MLP neurons of a small language model. Each row is named by its layer, matrix (down: output weights) and neuron, and shows model dimensions 0-95. Each number is 128 + 32 x the weight over its row's rms, rounded and kept within 0 to 255. Numbers have three digits each. A neuron's up and down rows have the sign that makes its largest values positive.
Before each neuron's rows, "raises" lists the tokens whose logits its output raises most directly, leaving later layers aside.

raises: "Production", "itt", " birth", "ime", "hr"
L2.down126:163136108103135166142095151109141147091140089112141089121112104126156067156060156113079176071105153112101160118211204148118150100118139128182165120132136143113072141158124124123132142118140156139112098180113120116058174109117063126118093135172193098126166123175139089137147136158130115157

raises: "ed", "ing", "al", "i", "a"
L2.down232:112143120127078118170174114109120141140077168126084146113091158082174121124162129093184125057166159155119138159157157097101079133146134152144066152138115131110134129095196083088216157111099165107174102085131112082130177124140222164057131110117089112142173153156123140053137134123147139141

raises: "ence", "tal", "ct", "ctor", "ution"
L2.down314:125130143153140159135090130067108182151137164148110141096186154135157084155113153104149099110065213098121081131114111107119171141160156128115154142123077118049115100130165163130151134125068163126118135140127169089144126121131154082118123103116149131085129126072154091174104168086073155128

raises: "ted", "tor", "ts", "te", "ti"
L2.down35:119153166132169145139154147094192134163093107101143154099102099096126109091113141138143109038125086121102139159163116124118145159082138168102129162119142078162118141155096126121172125131107171098143134106143083111103190135138149153139109170124110154209079118176140170098128113124095154149

raises: "ified", "LC", "ty", "ify", "acy"
L2.down128:154139129155154144115148226144119140133134129111130094096152105165129119118118112172129086106171161118094097203107148106097116128120143169135193143110161074164183118120194168153109133060155175116129090122163113187157140124199089118150096110149185176144105126077212079121134045140118104092

raises: "s", "ly", "se", "ally", "tle"
L2.down131:127123112133103065077123153077119156077189096089154160167123120142136089133129129103127157210158102164136174155116052123144081121177097120134177124113126182208194125127085148074165090150143172132188138130102092083145129109122089072120140142147119150110121161138151107114140133142136059158

raises: "nt", "mont", "rity", "term", "ti"
L2.down256:124121143196115192148149116112129128113107113173102121111174085078155089188052108121106167144128083075144154152145174159145137128116172178104093148152116175107152196094078176099148157123127136190117078170131151162100129126061144153112148188143167166101092125124138132097170118181124132083

raises: "i", "era", "o", "er", "ia"
L2.down380:121129118119074101128113108148140139146098099095150130155159150170172148150190105144178099122095069128174137187148153187135110100138137146104112152197139116123090171094133075186161088072123099143153115133111053173134127145108128116140215149130050175128124114105127057131094140130172181119

raises: "ania", "enn", "ator", "rec", "apt"
L2.down341:095118090125147200097120110166101135155133075113107139144108129115065086064119159151116104118154064119119121176160176208041079175060171139131174124120153158099112144124162120164089121120155094182186091107183094114114178136173110090220139089124074156134140122094093167081118097131128131096